Part of a small language model's weights: MLP 512 GELU, a variant of Adam for these matrices.
MLP neurons of a small language model. Each row is named by its layer, matrix (down: output weights) and neuron, and shows model dimensions 160-255. Each number is 500 + 25 x the weight over its row's rms, rounded and kept within 0 to 999. Numbers have three digits each.
A block is one neuron, or neurons of one layer that tend to fire together. Before each block is what it responds to, as a language model described it from the Wikipedia text at the highest values.

Description: Pre-verb slot filler
L6.down161:542503520499528492513503504485450540502485508510527478479516478507494489500493484513471473517509482496507482527565506511513487519464462437462551493471518505493510496521487504492512496517550504471502491542496478495515490490519481499532535455472482521499532484486479478462513553537517423468

Description: Final digits of numbers
L4.down2:512463479476494475453510477501477489514514467493549481464423516467546505491464521491456512532481469471473520493512496482499498519527484521521522504506449480489550509469550528465458516510469524499506515509458515515522512504503504542506464494520496510509528511511485496509485519521483502450
L4.down96:494511476541515479527495485491383488487479497494508519505519517482496505491518526493536492498484446491494507482487536502522530465481499488486538507498517505512524510519504529508688475458501493468438535483504507529510494492506502499518488497469531467481506515486490497498496501459503501504
L4.down165:493518501471501527524499478495525505495507492471476546518490505495472502552473525486492473481514465510531487507505474516472514498498496477529472474517504453493488472487455490515520505529466503513558503491532500521462545501476496481534499495510476506516503497476557495509496467439513514504
L4.down227:499482506473525492513497476479461517520544484535520502530533504475527496525519473455512495419492481555532488500505541520524579478449478518469468532572502469505479530500467502527541476512489520534514496484531494499510484478525483479518488479496484482499480501502499470511505483487545488495
L4.down339:490503497465513504501506507498489477495463493511520459536477537450510445489487537482493515526482482516478467445546485511478501538491537486536518519495480475484527522508493478514513481498457501518523559498497491502543471499490512511485473533440489531507474472490523497515479487496553512494
L4.down406:454505501492506496471495477478478511428506479545470537440500547503516515529488469534501524480520486494476511497526508510487454522500531472497490474530510507491466547507493521540466500510502521482522484489530499516470525504506469498551503473527469484539469501456507471525501541454513453518
L4.down447:509472471513497510510513539542511553531507489440505488510455520498497462497490466492549481514525524499482480498445508495511548507537504489473503479487504557492537478504516515518463477467470483525572529473469476520525505448519495531529501497513491484482471490497536510471520460520474511527
L4.down485:509529482494476542471507508522525539461466478445524473548491475498550502438523529499494505466524515480500492539474534489521508502479498493514512498519505473521474523454516535512477527462534468466517511506484518495466531525479497473506461515466532443496529488549508516499523537477521512536

Description: Units after numbers
L7.down27:503486517561514478528512473522569485497518495454462468512492454485534478534484522501540523491494488488519454479504504460451528492533492487501491485526485453516503510511536475480360499521537495506433519529515510513484496499513478505528471532492512497491454481521548553515495509536555493503
L7.down135:565479522487502485451534524478518478522508516471534475511534480518506527535477471499472526467474471451531494499509449516525453506498517485517506524485530504487468515506483500456485501506502473496534503525484550468513545520541462488480539487498441522527489518513500507516508437504475508494
L7.down190:491528491508516514492506495506548464479466512495532515473495497466480520527471471457508460462507521498456491492462533473497480510486498489522483499504476553517482461505478494516437506482496522511474483508496564507468490506506469526510545540466517544524482469449502508512511508507498455503
L7.down306:550505478476519477508490491510568506492522469528508500457483529511460495529459551493521486498519471518496496495541497483506481517490466489488530517512496516489447514500514479495345482528483512468570502488506462481469518508491528504534476534465499534493507452477503480467506470463523498548
L7.down352:500498495492514516507511478430508525527499521508541529519463494500501486505469534521476447527531477509532531520490479547471476451492522552507517527459501515500486431516520524496463477509532489488472451467493486473540511468523513532493508478473505483463492483500491526492487509516523508467
L7.down395:472516537499491509468513520515536452526465443523531467535553500468476468470522495505507513500487463497511479449517494512521501514494473520536497463470459504454522457452472504555384508512492480523552506520517505511490496474495486516504498489483538519527496491444495504488502511500516491529
L7.down464:500506513500505559454464508525549507513459521482474481510522476489494479502488484493529484537466547513503544503525494483514520529502484522538481528533498529437489509514488494498450485514469454523484500462509490475533491520472501500459498451518513455487527514528492516486515524519495487495
L7.down491:516482508497501505523501498463501479475553530490487537506528486508511543500494527522497508483489519492491496485482498486451516484488467531503492471509534465500465484499530492495451519470506475498435506483477506521486503549479532537524522501511479499536517457503539507505529494521445510542

Description: Clause subject pronouns
L4.down107:494491489496469462471508472538463477475476482470528513557491485474519547479496508540507538485498472498519520513518520502499467540490504495488484477502508468485452515508471531464524494497498539494488493500482544524504514474526488521491523529542482451510510547508515510477494525508505505477
L4.down112:478501525525500531472533494488494479463454470494474527492525440488459498521493489525486476523506514517514530464510526522488542544483473475487498495524490484559480536455486480460605532489509514485496489477552503505457488532472497508529487475466460470519498551517532471504498500511493508485
L4.down206:470523460504481484544479567485502533526503496500499466499488495518534494476545483506515492478482531489521454511474499535489538536492495510447513499485501487531491515480488487524467516519543512477478545495504491505492445545520492487489477530497549470486517465498541535526520465523481516454
L4.down252:477463485525542527492500543533440472510495481487531537502503479491485524502442495493504479497509473530507540437492475518465494460512520503506480481544528470520469503512486520508600551514499484493499502523509509472524537521465509483561496501496441498517508505510520499479468468519482485455
L4.down294:467483520566495536515500468516474482503473473526492492472498523498484500508479490487504484554515525508512512493479518492487480534474490531480515476554509556543491539485483510485576516524556476469551492491543496546481483521473537521539503512468462543522488521483497507476490513514481466519
L4.down305:494523525540537530486503501536492490505488499479514523521503484475419487498500523530524470479463482528510535510472484509546481496484495508481473521489525494500503466508496524509514511479505485506497489477489479498519532510520557514540481498510527513529505472485502558542526526508481515497
L4.down416:515499500562524505515519470495522513497463479577510484491499497513470488438477530482481502498494516507500470484494515503556489544482487528508509484491477535477496503495503488480498529534448503490536478504518516503479443519498520456537516504497487538547508531499438501454514525487494462476
L4.down459:519486500543487504493501416488445471472502518513520534463486488471509518443514508521483518522493511492482519525474513480541461560479560527506501505532472553496471511477462507474600501490506512514533510498517555519535496484491499466515499487489420565532507531455511493508524539532460487455

Description: Year-completing digits
L6.down335:491490469465524529470528513522495515480492511513495500504493512481499510513502499436493525488517488507453516529533509459485533501495525505477491513520483474488555471484486467523534493507437531513498527487523462492520474479512521483477500526475528497475516536510502501490484528499494556500

Description: Clause-initial pronouns and adverbs
L7.down0:463491504476528478508520507475482476510528524515480502508533549499480480555498534503478473528473522446508439536474457499479493468493510524487513541555512518497467483508504536498468483507506479477494517497474506467532500500486431486491525500525541486531523510525531545495541515472509491465
L7.down17:515499482489551477499528535492550465532517484520469480494550500498497488507508533508470491454520525519555498491546535510508467467508523488524518476457480512483484520545501439465467536513528460449499479522484507490495497537478479488516507511510502537530569508458491501448547485508495462496
L7.down172:534526467523529436508498495517515506480491513556465513502486489477501470466494509469519502477480529485434542537470482531505505502450476511525502504472465474540499482468513486532490458503482522471447562524545513508479509462461526521498501520488488491526469516470491508520506507478464509506
L7.down245:502463496550491477539509495517526560543473503537532520463501460480472491528525530499514513489474476505491516480517479487534474523468575524492447497490455485525518550482494517475564473492512499500521514485512493460491504500480451546506523480517523521564528471491499485514494490505450494476
L7.down264:520541487484469511508517499471527480480504454491476513487471498484497497511546485555496505470441440525528440518517524488520513514504478476491448489479485555501492510515529515548467499471483518520466513486510513502520469499490506521505453512487469478475490507520509476481442470467490484522
L7.down283:511495516480466536484527451513488471509491511486494494491493534509543517515479507466490511466541505494490454504495534499550497501482497491491471519516516499515499469493505489493500499513527506502469516535503498496504443449515474515498478460462518508501484518499532526499512549497504469487
L7.down437:492486501545508481489481508461588482490491518513476540517490530505506507456475511476510490469490468510495473482490543528489487473495503481526530515503523507474506481489540506520401463551502483550535501515520454460502523519495496491497498526469512491594479481495453548491471537521506466538
L7.down478:493478490507518496500525439496437494513451511482528552504522510505502492502484456486492514517516490538514489491525497522518488549465489478512521515500500511507491500532499483490597492506415493545461501490522484463492499519482494511490484504485424471508588522529542490478497531529476505453